Part of a small language model's weights.
Architecture: rotary positions, normalized queries and keys.
MLP neurons of a small language model. Each row is named by its layer, matrix (gate and up: input weights; down: output weights) and neuron, and shows model dimensions 144-271. Each number is 128 + 32 x the weight over its row's rms, rounded and kept within 0 to 255. Numbers have three digits each. A neuron's up and down rows have the sign that makes its largest values positive.
After each neuron's rows, "fires on" lists the tokens most often at its 100 highest values on Wikipedia text that the model never trained on.

L3.gate376:113093134156075127121187080095146166113126154076125158126108101122102161117156128200088114142192105123075065111085153183075124165155113161176156161063142160098155100132093102072155167145164106118159188059111165194125142081119110127085150128100133073187181090132126123151151155091140143100129129138090114094117153105140141117086126078142146165092166056101193096148117163194137070138106
L3.up376:100132138116092185148119129174105142058094081088201135114166061112187137127152078082145063115154148116136121130091106188121157161139154160150139126079104129192205066092146103182089121212135113145116178109139127097136144136117124115127174117136106138164174135156132157159149181146112116153158105081139164141166177102173138202127133086076073105089199128127075097159100132128154104141076
L3.down376:105079171118140112089110188116130091231099122126123129126164094074164064128166123148124127119178146074134083074095071149183111142144209140123097103116088114154150150065144137131083113103133100096131157175102087187145149147114024105104127108138147103182135143164148092092155151114116096150089083115187161120140147104182178139127066142113157136139070139057097127083163105082066076139106
fires on: "m", "op", "z", "ight", "g"

L3.gate1028:154139196069115166096166135098110190127142118116173071182101140183130109162130097045164154139109197044102145138107092097096118151189106094113159124067140113146136172139122129105159121133122094136128161162089177126060108159089135116136144126097181142119116077159148142135130133119134154062104103173160119127154071152083121118173132095134171087176184160110099135097084204097125061158122
L3.up1028:142127144145110119159119155143099201084113114146070124129099076138111141095147124107106115139096155117124183084098104076112128144142118130138066112068067148105077153096108117148112159095174163145115141164091158133149104142143188118178163161131143152152072011135116075118161115194126182105090147205137149082149122074097172156162108110187199120125098109110163088169144148205130079113138
L3.down1028:111135148117094128131149192112134135066110122138109101142112140087109151101123133146154096170159099068102105153077127174085098129158090131107195136092127150140191139140170109161152141148098194129049096184145119101089109123140120128174156145093150157088121069185070169097148127195109140096177127143181070083149142115120109166151126114091144162109139108105100091148199192156117139094143
fires on: " in", " of", ".", " at"

L3.gate1204:093156195139073094108088116098127079104150160091148099177049150143112150121092101173171142144124146129201170110095121096157115168112145103133102145133124156160171095153160147096093113086100112081146074111137108108121169131137110118154127171106121136158132124108115108082116161177161124165140171149116133191143101158180076159135146145144077151185113127101139097157139162173184100120126
L3.up1204:155158110151144116111149111164120163166178203129136046149108128130167087116164153099171122180148122178144171078127127139170108133103079134172192106117078147149102161119137146131117117142108219092151150127108138140118149155157112108115090185112117146143115174147123145111134128090200148128135142162155123086176150149119071122115185192091061070159131149169146056136165141113099048150139
L3.down1204:173136158119132134107112158208132090085104135170158115132095148103118150156148085133125130146140108107072154193146153194169109136089143075160092100082123142110142058169106135122101137133042094151117059142133128155126202104116175078139113138093148113125195082140127094128168102152081130191180124115177111133136114124118142086106189096118122144118146120179149136093139162084148130138086
fires on: " profess", "a", "min", " compet", "o", "forman"

L3.gate1533:170117128090140089104153145067136086211183137128128212143132178094162166083095144108079119130140140177155165207078122111107152126126096158175152129125114117103164147126140119148070147180149084119160129083097100176139123134138145088141148160153123140112143146170082116126089099114150091157118115117140098127134129181148134103103131160111187079128127130127103109139133133109114179129105
L3.up1533:081191127125166103146178173056109165113191147071097129146075114191168120110132172138155117105160170179097103128127149119137125142118122116106082126116127135082079182086174174098162132127127138104087168151121121118152117159106178150140113155136133129099117151166115180080176138172146138132164143106177086086139079074131189084131095129134138058075075110118139131103063126165147093098152
L3.down1533:159113112147095117132119129136097129084167147166090095126097147132161119168133060157117164159122118130132122115151108079134065146120133121134084115092113141132126127210138121137147157177122096140157097155144138097125041112090095180128093075164214146107175124133054113161095101154140126151155085172086123111135075078125067129127093119121129132153160161173170152121120093103126159119067
fires on: " from", "ted", "id", "w", "r", "m"

L3.gate580:082140065135163155115028126129130143132136107143201098099152128149108175125097111110149157177153064116114146172103137104151124148167108134182062142088154085131122105119190128178150125154104147083144121097102163084096170106120123093109067109090131129092139185133133128134176131147072057177143150136090134149148156131167061113225141118076112129198097161136120125165111126141107125164142
L3.up580:140163136082101092153083147125027131173132140053149155062121142101168135169119099114103164110118144093172158156114170136112150105154114127078107169092139105141154104098134103191148145152147135131133089139160102114126115148094134144159187117036171148094099123120115086079085147165162129118141162145127107125144129151135117131134143108091094074139111156131140156143255054185118151131151
L3.down580:122126132074072096126112103178109119154162103108147087120122080096097121148105149150162130102121105120144155159131145124142161116106105193155117107095126154150180069155157164116147120122092118129115101132136115090141104129124096130122211139111162118130153165120114056154106197137124110167152124114078153126087094143110109117167139087090070143112103073039104097175136118131131117183181
fires on: " on", " /", "\n", ":", "/"

L3.gate846:091063117119097111111135159071123102168129131131062105116137165098075221080079132184110058146063129157115157134068118136130144130142120153153156124138128110171169143141108113107081157134130144131085111080185179173084108177193096091122125161140159146158160139057138134135150126137129110113100110099134169095123100126139071157157093125064132115125137136137155150181120166153139132151076
L3.up846:124047129130162150179099096167053132128165074147145153114127139162106127134059183142134147128203114121126179162164176136148163132081080110137137160139155128098104109167132184115139185116150073132084153094121114165088069097114125175120164127119119150088137166111152140123128080076192102148134096154127088121142083054055137108116129123142133129158161128176171125088155072148172146082118
L3.down846:116154180098071146189132092162143139222170195105116151134069057103086129157099122126129126187165075194091148119145126131156128144146138169113113111109115085104156172168153095147128185121078177100086105096115104136194144179158117119127111137146118105113109140131206143116112161122129132132168160083141159138109164144047193143127096106125175180118124097124159156205095130150168103135126
fires on: " and", ",", "-", " or"

L3.gate800:163126111130113121106139175119149144115142129162178108135134120167120130113130132161122127117185142130088129098133120133136121158149147112164123156167142155246136117118154185104141129122141121161115131141152129057121182159122103128104144079124144151121103135115112128106101119080123067135138167169207130166110096122109049114149118160112145105078106074159102083138130047178098170157070
L3.up800:172159182121120091112150069112130140102145154118165124157169121153153159059101130095138134138137154126141191080150212146137108174164116096106097127164160163138156123140104159151120184138156108121120178095102122157194138093194078139161163136092127153100118086054176100124127108099159126119103124103127097130120197153108138092093103179109090122102139126111103162109149138122139153140141
L3.down800:105140176134089100101125123148158099149141152094134134138115136153085125145090146134152099129131155180092090125165135114151138110115136121057070105080144090182130113140142128171143118176155102127150154057104111181116134048156100149152131147154168135100144091124217170158076115112167082066081112127136116167145177109153100131137134081101134122212158174123185147105190187175112131075104
fires on: "ad", "ed", "am", "v", "az", "g"

L3.gate408:192149163192156112107146194139107151094142073094158207092107092062122104137139096077175085079165166102177098138148127048134149130174116135123145129124171082048121171130169134132089136185105123210162145096083072131115128089094126137142045129127059132127110128090126094160120109157131193131124136148104153107123083059089132170111110104111149101120121183126098141081104080182186126136160
L3.up408:151098179152162150167113184153043118189054149169107120090174122121162098076192128168130129170122140105120127152119102157107138175146084097153141143142175119197058109144105158194123109148147063110076148100084161133117170134154109129126179089154074141110173125175146161161074088097129127113111089162174207109066072134129171142104073099125136093144141099116144109144128140183166176161169
L3.down408:119123151195158154115153102171114110183135091135175099098084074108122130079102186109101156091147142125082082093107118065141173123097151167125134185104099095177083088177070087115170168166133161133135140168070148156106061099101104140148128109106078073053132186084142139078100142064169099089120078195124166133115093157120119100080130130146125094175141176118188146134135114185150136121096
fires on: "off", "alf", "out", "ast", " Democrat"

L3.gate221:135096091119107189101141099105143146163159108166150145136127122080165125100086183154142117059200106107165103128147146146104175167114121116084166070120075183100066065131101118146147155133080090161137121136102113093106116083185092119117081190123116100211087138172149160127103112152144157163130116141090156174129079125115161161116138130098112135156145138140123124083165147113133168145125
L3.up221:139134109161161120147119096111114103093113081159110095136127084048095117149108113143162129126078114167179065132111141116151177140074105086045090112131129129123121172114110124135123118236112180136128101071116195087075085171124109133103107098133094064176136137139136120175119139105094159117107147109077127145102147085149132135089132161171111122122160127088133185086158154170144134149161
L3.down221:088090106143137122134121149076116091103069145191119117116169161131095078099158132129134159149095146089071174109145074131083108090155143118079137185198126139101101120142136131113112100170174193105122131122109175166084151111154086158123155132112106097143178140170104128114146155140155138122131130143138088099159135156093108169135104119086134146157131078110082142071117126160135101155096
fires on: "th", "im", "ath", "ah", "ar", "it"

L3.gate1268:139140224173121104129133151116198130116123118106155087132114134108164163122114108137122133110100108164163129090126184141075200143114102132118114114104144137075143089122153102171151142168071152078113153161163148067159160101119152100199140193136138093145072114077088158143127127095155115105140173111161110148104110147142071143169120133071129123154043157137102131155090101087123131116110
L3.up1268:146113159107104138145118145081136123148169159139113133162093174145106147122156124034124117147107056138163151063156104098158144111132081139222121096143145136135144081080110146133144178073152187091152156176133113119153041107138102117144104124132119133221157103138167087097106129151136145100105116116135147123162084125166143189165090134140101106148128144136104123102058121147116155134068
L3.down1268:138081177128128131127153168180144189136203099127146147076182117103112156104140121114094136100119156118094067114141124119166172186066102128172147101078098114119137104125065103118143152158154144084139108109184104085189134124096123103110112121118127182103115073184083136116156032168186138074150147144151129106123164185125140079158124099109134171135084111068164174092149168122163121113146
fires on: "ic", "h", "ric"

L3.gate1287:096121053116096066101158111137102149120129190108121178157069125092102138110149096141116141177140101118143159129166103158104117082162108087129153097138086164085087101145170107095115128109132174166096118073161132113111152123175185082096108160120095175164125138095140162169091088118119129150090077185172157128131056149173167175113104195174092105090166152114149139137166131131211138077167
L3.up1287:135170114125075047105148107165130122136130167104165161121115100095083085133151131183148151159087130126097160091123136140136087094162190084115133154129067151133122100110179132115135155156160168106148136124182144168114113113084172118097113152155158136127079142105129123149113110131122053161152123124143199108148104047134198166148126159128104140093158142100201146136134168133183144142101
L3.down1287:108135131112137125106148107154090113184108140067139148105137089148112075085128147142091071163139131132111149125095109125130157144159110090129106171107082081057092165091180082071116102118142179215171155041149105091168079128122130118096116063180134069145092062136131138151079181135140162132123127139125127116193137122080106181161144151118067140064134128168110179106136137083130183173112
fires on: "ter", "riend", " child", "er", "ar", "or"

L3.gate601:105111128123109096122162118108156152100144198072172189105152110133109146099133118145097146106245159140167050110112198070164160126151176101126180083175126153127080176095155154150132132119105168137071117079126106185151127091141163172095141105146200101093154147137192143080118110133108133167076136156141115088172111099133143145131070142074183189123190120125155148087146094131167159143103
L3.up601:197150119154142155135158113088088163165117134072101121148122151085113127106173058088133110116133148153125149142102141164182104156095115101177139101156121130104122142097138112152158159097137155154139184122160155105135137093092137136108101114179119088124180108116107161155102104135132133132124116088155098176138097177101025069166105154122110120235156094071089120109099146097119144134134
L3.down601:098163106128137079101128087117112126172104103117072123053085107155102115130142156085125160113137125180162150099106179141138176084121105166140141176140215139108180146117106186135164117136069135121152132151171156103124158108097121153092138158142174124129101112085143122145148149076080117179161091133139114155140148131111102170094139172169077142143098065077113102119139113172046123132118
fires on: "ab", "v", "ev", "h", "ov", "ar"

L3.gate1457:153131119124120148187163113115164112189095133143150160156095034109112168161140091109135137100186148106018082152122142172103113143122143189069103107168165143121118100146139137143074112117136127095177087159112082101095078127146069170089172146085125132219150130172158124108109136105117177107155150190115113141139062087137165067090128099150148126095084096073172111184148159180126090123096
L3.up1457:151174055114201130141096176143120147113095142065135130115147130086151171180146165076075136101193081120074107103134138116130116153100090115144074070131188081088131148130159129117046057146171152112124106176133136104146126099062142120073103094111069076094108127109138164108169145123015111072130139100097147134094116147148160099101146168146129079035094130094132166120177151140176116125120
L3.down1457:043123136108223156141098110133167112116179163075175130084159124132162162154142127110167098159105109130074138106070144138126116148154101124125111125123094134107061068140104115059077122134126174139135168152094160109147160129199060154096153154112089127099074163135093194073106114113114186054108129093051070166137155142138151099120142107186095089151079111164112129121074139143142118117157
fires on: " K", " as", " (201", " def", " \""

L3.gate897:164089117082167109127085128124126176180132084121155125144110096130152142168125149155102080185111077089118151097142117118130068115154131104114086145127122096170092131151198163118165183124153110114097074173146156094101113128153127135098107103106104139144082107132065179112115174125115097161116152103127171127133132135130127108116115142130125126197162186104084179121104161126082137085120
L3.up897:115129149072140164119071058110120098156063110141200120116194120104116148104183135136169085148092104132060080148050137114153128096130137101156135160115118103152102068123143127115138122114143105185101111187106109141165128123151178095031132123158119146113092129127146168138089089126146150128135129072097137111067171149230108172135164101153122178139091086117162181099090078208120141112060
L3.down897:097110134139197123115123102148135191131084122132128103156122179127136146115166185153097131176124182103118145108129106109151092134172081107138153115134191149153190122131161139081114116167162141112184106105134141131093155050141094109135113151094075117147091126085150119120161183156139119173098078109087095111174132115156110147195172102158179107138188148127139176075116113189150158096131
fires on: "j", "k", "l", "ij", "sk"

L3.gate195:115123073164113124086187140118156095126147152127124137130128165105132156147139201117145128132106137125130149130125154177130177074149197118137107098164116205106154111139092123079116122179122094111150084137115123156108107090192174109049121106165164101138086144138112150107127138186098105135114099131093122068127125152091088151140137167062107039060119143135124093147158131146117163180129
L3.up195:131174201114114165126050142101149123161188100129109131162131129111147070134153155157105147066185115125090170113097151090117105171123140064102134193118093147076115134143204109097159155081158116119103176135132160124165036083170101178152069149166082098119162143160138140163189120142181158132148143133107157164144130167069088129094141112135098136146081161077129142116130102134157091122130
L3.down195:127088176164134113081108189159148142032152158165161111059167109181087192097158147176114135156152155113172125111102168150161123158071139178117106132134123114198170105126126097113204119167102166129170111152079140123119139068210133145202101152117109125113141118098097119120113166117191078165124116146090124085102129133121127151164092148155135123123137114161133143115134124136185148147157
fires on: "-", "ial", " and", " or", "'s", " |"

L3.gate1160:102099129119141134125102145158186098076139181119157186099196125114117199094120138140107091070147110129103110085175017121087096151115114079112130132125102139125149120106135140124155164101084114129147124162102152111115166101091075133100190096120102103182145090164048116078157173122106107091152101181138162125069092075071144132142130115144140095148187070116140120145068188115074173145145
L3.up1160:135059142137108131131139127178193131145136163094180183123134139126139174159097124144089094168073105167088068170113090115127141138181120087107160160179110104135136137139103160091105180108103071121117138136148092108109174040085117128137125128112138158136176107133078126182154131084109123068132141133132134198081059110040174137101168114167109091117191133144113120171086155119129150117182
L3.down1160:095144130121114129151110109127194135066146139088118108144094133172087122109084120164145083141108116096143118156133130108169186201124169134096153101095079141131172168158159126186180179175118120166112110154089143134107184130206141130141118115118155115058045116161071110137038099117127147069098120175151108115128146017200155149132138109145162096148164096115144072106138057106129136139130
fires on: "e", "le", " im", "ro", " rele", " Ad"

L3.gate632:162114104144079164108076166188091158156085142131124169142117124083126113119109134112129166146188108140088111201110130128191095175127105134194182128092123101143138144110186152068167111156090105151149156128136114164087107120088149112038089139088138150041166162173203155121135091179139134128138069138111144138151120122106135056176103120105146145122116100116124115093202170103090184155179
L3.up632:096130130134119150134118104149093126124118145137082143102103151124129128189129122078126123129098101152082110113175092120138084057136156130184150173077175192130131089078113074165155150098138160070161089140184167153130155083134157164146110101137111134127144065128164067150143126141072139133158157186112105128113122117184138075169057145153097106122137189104168092158159128112067127116131
L3.down632:143098137108145134133142107116135153080142135143172099160093089107119141173134114064124161077166143094065120103130121149083115114144133154146111132084153149156157145164119118115125156076102141138059145118118147193070101094091133101068126181148121077109058146114099093115060157176105151062149122088083100174153078117131069127171089110147095140122131116127166134127139116134090161115102
fires on: " club", "eb", "C", " against", " on", ":"

L3.gate540:144168145183150062158094148073124126151113174149103078097117138132149178141169106170149194121123101187161115134103129088149104134117122124136167159144118074112203117135068126146122164177132151147101170097176170179114176146130148142169135125149140121121096076147154135171143081120174084107158098175104195131135137184166105137078102120161148105149136109145131124117129095073102185199121
L3.up540:145165244132123121125125151138125122109136113161127136107104140139145094107152176094119080200101142079170125134121158121156171138128081156120210145153150177245098168169133129165104224135116157089150175152169133076129084137100152175114118208097132154146100169101076122076115129094121121191106129138092136159150096133086074109131085148142068173123156145120128121148170132171121119117147
L3.down540:095126206135109103085113150122184132179216130109114131142155079134151126134124052090119114185130090140175103101123151150091108103075144122062143112133185100104116100176145134130093092155143135143102105099072163121145133108157101097140118185105091097080155141107105156152083205167158170093145160144109157126147106127025125178118124156120160151111114097137119136101156109162177111081109
fires on: "-", " and", "ing", "'", " d"

L3.gate1400:153094092043137112153095141063137143092138111153143162173158108109118167075118105192129123144139100113112165114090099158140076174134090039093173117156149143156108146157143165091119078170123175094123094159148196075117111162150113140134123114137109130098157167164130151086128091165140161161098123135147113170123069084188089134162194112121127118109121134123088191134158192088122145129180
L3.up1400:103185132084109161191119163116148102137164189143114114165115162169140215141174159183182153147134153162157081159094100125121117168103104156134127145050101139128115104128101141167115111126166147174129146128147099158099133121075145076120049048168156155089152083109148146138144074158142142104139141147104094120096104153125137079143153180136171179153155154132137145089125122123177143145126
L3.down1400:093163128144116142172168148140090144191114113165115144097188131160104114118180095178153132116121170175125148167104089137163138123133115125168153070120146125112177117145150198164092162125111156096096136186126148174071137165152123135077101103183117152128131150143088138129165147136197109030167185074160120169103179082127155170162138099122146151136150139096148111131104083059138153095139
fires on: "k", "id", "n", "ish", "l"

L3.gate1378:102139175160109176082074080124176099081125134134181165145126132132076078118086064125093121179133121117074096147154129141157098121152098141092123134101123112128169141097199141127108165176140142146188109100092153158183162136116099128163083142145157177089097177070107188169115145141108108176099118122155106111123100074152127163174056188129089129123149132096120101157129173121092157130109
L3.up1378:079112076137144110136126115155086139088186169140122118150095138112158118084173151081133145129142085079157171125137153073137134176106143112131143156171166110148157099122178120136132138127150184119136105141115129128183156114148100139168126159133163117064140141098150146145154114129130137167088106120116129121080082086113167122160076185120160105079201164120129142114138150113109099168132
L3.down1378:112112161136142158132077166173103139099146142162131126092107178165149074052132115088122114148163120148118125136120143141151088085138140108093163140160181170130168128142193076153164099201115131142145157141179127089122141075141099136154128161126135075074122128081161071121081150084147173136168133134070065083149155104101157150102144148099144074131122124124079148125128181133118203107103
fires on: " out", "l", "ch", "en", "oy"

L3.gate1441:124128138133115080162132117083124138104129141161188173172109154162071102155150137094146078124136098091112133159147140161125125155104122115150139158122102132205172145120127172117147118111086118115091075074115164101122147085146081194065162135148086168127100177136139120132121129142119157099170154082090104155132170081160140114053149110133135146139122116177140087149111112099052170135110
L3.up1441:152166126149063206179099145121120116147094116188091178131148116132130101157145102152130126065096080144092095124129093179100170095113052161165128090131115172187151080063114098170118107152203151157140131110104149101162136115147142122153153110107191088135114145155173148136132124154150084167142110116103179166094105181110162071132176097111083091113117140133100163127161138145146122136129
L3.down1441:104126220099136116146156130121160162110071129102149158136126127119152107138144132121126145079167054118100110088154112104161113127163151162137174148116095090134120162115132128127132105160114186141120132138142068157087157130096142118086117127130129101169073182101094136143103113172160180096139150091130090133157150187090181162156137139148105114098139135092085136092089125117080189135167
fires on: "qu", "u", "te", "m", "pl", "z"

L3.gate961:124132104172126109123143140138111092107141206106116118154159174096148113125126131089047079069181111148160084160125147177152125124144124057157187084094115151135193147144127195108099154198081114135145142046164164142085171140127014153143190148110136106148119137085132075149138233092120129088114168142148119130045098149112170144160144103125172105146115108130153093207070145149141096133127
L3.up961:129140123085050171137100157127077056118154122113174146160133137154147186151127096108151110105140101120097095197164100141116148178103133101110129134105114102157070116152112140143094085152183167129183133086138076104149143109131115120159138139131114184110129146023101075124140140188179078137068118141152188196087090082195089113170130080137165152135148147128100158146116135078145086075162
L3.down961:085177183143120165098143102180165128134133163153120117091167108160134091121120108135189103056043048135163143169141119090087048089077132097097118146127129094126132153072094180086084071198076121169166155112110155124182148100126148140162147195106139110105149155066065108125113125103115158145158152119115124141132143075104111112122113121141187121098104075184134154078075115162109100140084
fires on: "A", "re", "h", "le", "if", "e"

L3.gate19:206087115123102101154195145061146139040117127102120085105096121140120177194091069049130096092076162156089146086158124104134051147114113165132104125158166146142108147147115088060146149108132102148133115141123075142113157131152091142118137125093144114121128143211156120105140129179163101127182095149177144142117139129123122127100101171099060177122123098111134098135085073103159142106092
L3.up19:119133091124095141140169118104158100112124144126088112096055105123083130117154114104158178184182103147105174111115139142148111147088124144134140124119104139141103144129125102121177104151069076143087081099058159123056098135175177133118059124123217160188172173112143163153127147168087133066137133131098114121081132123149173115066105162099145116092136115102151118126098144161087139094162
L3.down19:100112120075145113147113139168159161145145114140152120147173114158100177155142112086138152151140166126145185112158087157177105139143128079153060135124178152137082164151117094150153198057100094043134107176160122161121186118158150119123095082089121164185126216172139177074103111187100100159157168140155130129142145108090108145075125046173081185148135093131185160128116145124134143128084
fires on: "B", " Che", "rib", "ent", "s"

L3.gate352:170128155160141180107069123141085132111117164120207069168177106129106145129134145161082015211077081095101128095092157125129128113131148202162117124129148151096125044188133137200122141109107131125127159046155185117110118101118165145171120105124151098073123088141158182091153090080139099122101106126118095113100111161129123177142132133117145125116133088156162144128128131099141137179141
L3.up352:075146128138175205119129088100104119102128134118163131118169088129080082108054121100072154124137066147115159174120160077097112162094084139129176161142142122142148055174146055162150158121133152087098113105131140142138129135148164108174145090142171163125135082121137141098178082113135129136104122090147131125127161086113175100133128160130160136083127156107173156155114131121143040145147
L3.down352:069176171173157119153118114070167166021147113074104116091155135136095095129138046116130140177109069144077118126108141120178109172166178142101171163126102102120067103137115090184136142101127142108107144074088115071138167137132172109142140076142109125110110131135081195123161100165134103183124180119173113186130092149110176113110139140124111120188116087140198154085130112104163098109115
fires on: " en", " En", "en", "con", "l", " ob"

L3.gate744:147120119095113145107174180126163092106123132108113157141127096189118205106099122119133134110091147136120069090088140091164109081130137147155108180117108131127105159146147142142124116110150183143088119133130067102140134141135064072127140107176151172087125129129088119121179196180158188103120131156080128155180096172149141119081098037195123125168076137061112120156144117157177123123101
L3.up744:103094174127147163059129149104104118137152106102137134095160110152044148132197154176141122126204144121156162100144111107176090119104116108189144091093070093126080155131149101121143182104116136162121198092154160128111125103079176099134120134094101177144092230125179180109072125158140076094111106118183149137154106154089127152108126139127145129132123113133181142121133080099127068073119
L3.down744:122129084111180102110120123159150119129124124165059142156179113071127128169153163118150130128071101075130107130165164152179141141080119131115064179121117107101153062143119150163116090172091088156148155088128141105133121142104103152127142122154189102061135152161116145158117146110110102170098181130139157110089124188145081134128123139123070153143125103141136134104114181102121121068145
fires on: "s", "ry", "ig", "est", "ab", "y"

L3.gate805:100137137157164132101165061152120175156077142128163130108092163109170092048168110136084090109143158187163139154151143129174122107114110094120111158120110093092090160143119065127104148087219168141167192103105114136121167220217143115131166130090136154092161078139113155169124128141094137128108093110112109122140069144104162095148149178176151102126194139129105102136101134161104048121133
L3.up805:182155108111167129111192122155148149120100181145058097135111091146127096134159053137158167130127124112160123087097074139109137130186174120135172132128078182113158114244148099094138068088123166133142114150144113165129126129117132076194140118117096169092128138141131099120117127148103113083070088150058146141147094152158092130123118107140151197147114155119171115183104093175166077153136
L3.down805:132097097172130203131126121108185097123143146127093146169169144101118141155147065124089144153120127094113135160123162107137180122105109166171133105137111130153149080104079175184132146118147161152142122168138184121068182206127139148218147166063128221119098108111051085115102081127059119117054122125123143146161118146116133171120120131147188075113149112185196169056179098090126125125110
fires on: " def", " cap", " stat", "am", "ard", " Bar"

L3.gate690:143142151142129130175159169123130173079129136180189181072154196125103112151123134180106104108104108084100108111062108185082146070065120156102078121128144146154098124095134095120144066123145135123136143080111152051130122168173120191165127088182155134130082136148120107145151104188134084144147093137148089106150118110129121120173121169085130160171183144142208117096186130119118170124156
L3.up690:125082102131160099227139063090085150125130076145147111187149146083219101101160139191112104140156129137150161105208129141087089136133121130097093094138125133140118091082130142064133120126055083116123148083138127145162146128183151128165077120113129118108144119131076148149120116154171060139178076095159052093137131118142138143180072145068086118093121080150145138110129163170096115132143
L3.down690:176113091160078176084159098115130145199156057117120114201123143180088115125198170139093148158082137139170109144150164093167123119098118191152112109126106155100153104095118128157146139191172103065147144103137129136106112116127164124109163164111136116127105069085166166139184138092057142107093134086119142082120083116177161113097150114122163100162130141075151104101140159114064156137113
fires on: "k", "il", "s", "ar", "ound"

L3.gate401:137084082156158111147202148062076144121130102106098109117142126132089176178124128158078156125140110128163055120059121095121091117121173137122089167129126120153112173138160139111147099146132132123159120135089048175134165102127120133159114210147180069158110135124157062085069197174121122116139146093036126121140127110148124162086103147157117076183165112026140135078117110147102121117188
L3.up401:095054177143130116136090108116095137124135132135168107132119122132160126082122089129168131125136153059149165127110163122139053117149150164229084141065168116177207129178179133093165102134096148172114176128119101116147175092150103156110141152126083085137164129117144101095109154078139097127099099101138118162088163123143146138154143049136147101148133106071174030139156095130074098142123
L3.down401:162168044094127187094116123063124116158094065123113144110085163131188143150139123128158169105076122198099097082192159118092167194123160152147154191073177092110106145135124109162190105112085104116077060115059156152156108095140107157198119123105163165110110136118153146162086129145140132128168163102125177088110114164102135169085100118108120106152103040147107084167087159143126109077197
fires on: "d", "y", " 12", " on", "s"

L3.gate551:152065107176130151186170099108163097103125062156092119120087137131101099127147129085154113121160123131066103167145130087104145145149094135101148177142191119113123177148125115121119143099095143130109136174123066082128128091061128173133107106074099198161132157120146167120145131143118072103097127159104181147192167074108081143087117101122138095101085100116151112143112132108148080092171
L3.up551:123129150154065105120143121103130122123116151112105049069159159116140135115186124134157127127134108133054093133140141124155089157143136101049115112134128117118120168173127161087122112134144118136066071168159102131087105139127190116081125090087095123104161105125155176172053104116118110133127170128158152141211155196105069168104175147110095083161130103105136086148100088090124179087150
L3.down551:157110157100138136071174164118150141113127172063089087145076093101158116156112165120164140078141129154115169105102092107108139100136101172122155119158092106137174116112122148140185093120189076121112079171139136194140149167148110141056130144125081144165186145145124145119136130079155120117091077072149120063126142093102154060105117160123116128108180112097124141163144106115188146150111
fires on: " follow", "ower", "off", "en", "alf", " out"

L3.gate795:153095148134122133161162109138150096139111117101071123146178112110087143127112168115131138133127117194096135102147111073138115111101117124129141161040198045184140112104125181144097170110096050161084150079148113139079120107153153148085122102125128129154089157134119126089117144155122136132088111114176164079172070128107144160128139120090120112119174097114094145164162166091155104117081
L3.up795:132067114112163103158150103170116132135159111138086139135171116139117199166194130116104164116186132146097121104144117142175169099150132174095103130123127111099119139156142166135089124114148111112167060160115070130133081078138130110118141085112142132188154118130183119135166208129143081109111098143124133084112090120076149102176151086124176143141103166100165081106109128123194193126133
L3.down795:115111120160136154075110122145073080140147118142083174131131115182113117130080136073131126095090133176095140151126157120107122140168089155107122118131144137102163113158164066184104121122141129081162095087118086152148151177084108099139120129206172162087051121104139158205168166115165151108115171149128124144100118145106139122060087156107066069108104122111105138087104162107146092107082
fires on: " and", " or", "ard", "/", ","

L3.gate193:140182120099137098127124138093081146191128104159123094159133132133179091143032090079121119074114132142120080172101096156075084149108119108195097118114149096029109132083167150155137163114132149126092144124145113134095111158146123125106116162115173105117107175164075158129129104068147100137152125152116099138119126124103170117095178178099140150087104112082209132131186120132106140129119
L3.up193:152089100084205085148152149178098111123170105150082117121126133143103073114129136157127254109086101105158155136185196130093118142100044128079146117192115110115113141136166201135091098152142119145058150128118149158133116171113096139160153139161127157135131172121198129148162137116142123121110148156159112150115086153105146091089132176109069158103141116116187153185130101146126090133109
L3.down193:152110086133107146180147133183177128174180148132099098166118143125151085134095146129104136075088080160121069121132090113159122145110094134171125174105125135107205135114149110145177180108151109119097167118135137087140109136147192199117150179125080132117091111145145132128160132141135113101175186128142171131163083141189081186136116112135072130149077139081159129172151097119180074098101
fires on: " to", "il", "ail", "it", "an", "ch"

L3.gate865:146086167086151055092082096119208058104117125072121125114140106101142159087135125117140082119085131120189056141132098057111200172120102080164134097241081121073111095121155157130190133136147125135103191108112152103131113161173127121176154156128127132096122181156121109133149102154111102159143180116079109122151110139105117133088107108135103139176131153125117095150142063106114133108160
L3.up865:185128140063074162153140101061134125161148143093103104099120155112134101083073099140155110121172056114124153132087170164171111188068153157102087088131122201094133137158149105144086121138103124186144108159096085078136117092110140139178113089082116107193089109150126158153106143074088134090058122149137159085075118122178109110165158147152152161194221133142173169088060132097108111099107
L3.down865:136106147104154160145114131073157088149143164149154124134096123115130102127122183120148119111148138128082152157072162125128182144111111139106146161157146126207137174139165113171090118166124140169121168140144139112116126106094166168112160104157153125171186135168110145139134121131089133112137113153118152095126127139157077150117136168131093182160102124186132110053099150122097111124121
fires on: "it", "fer", "ic", "v", " over", "h"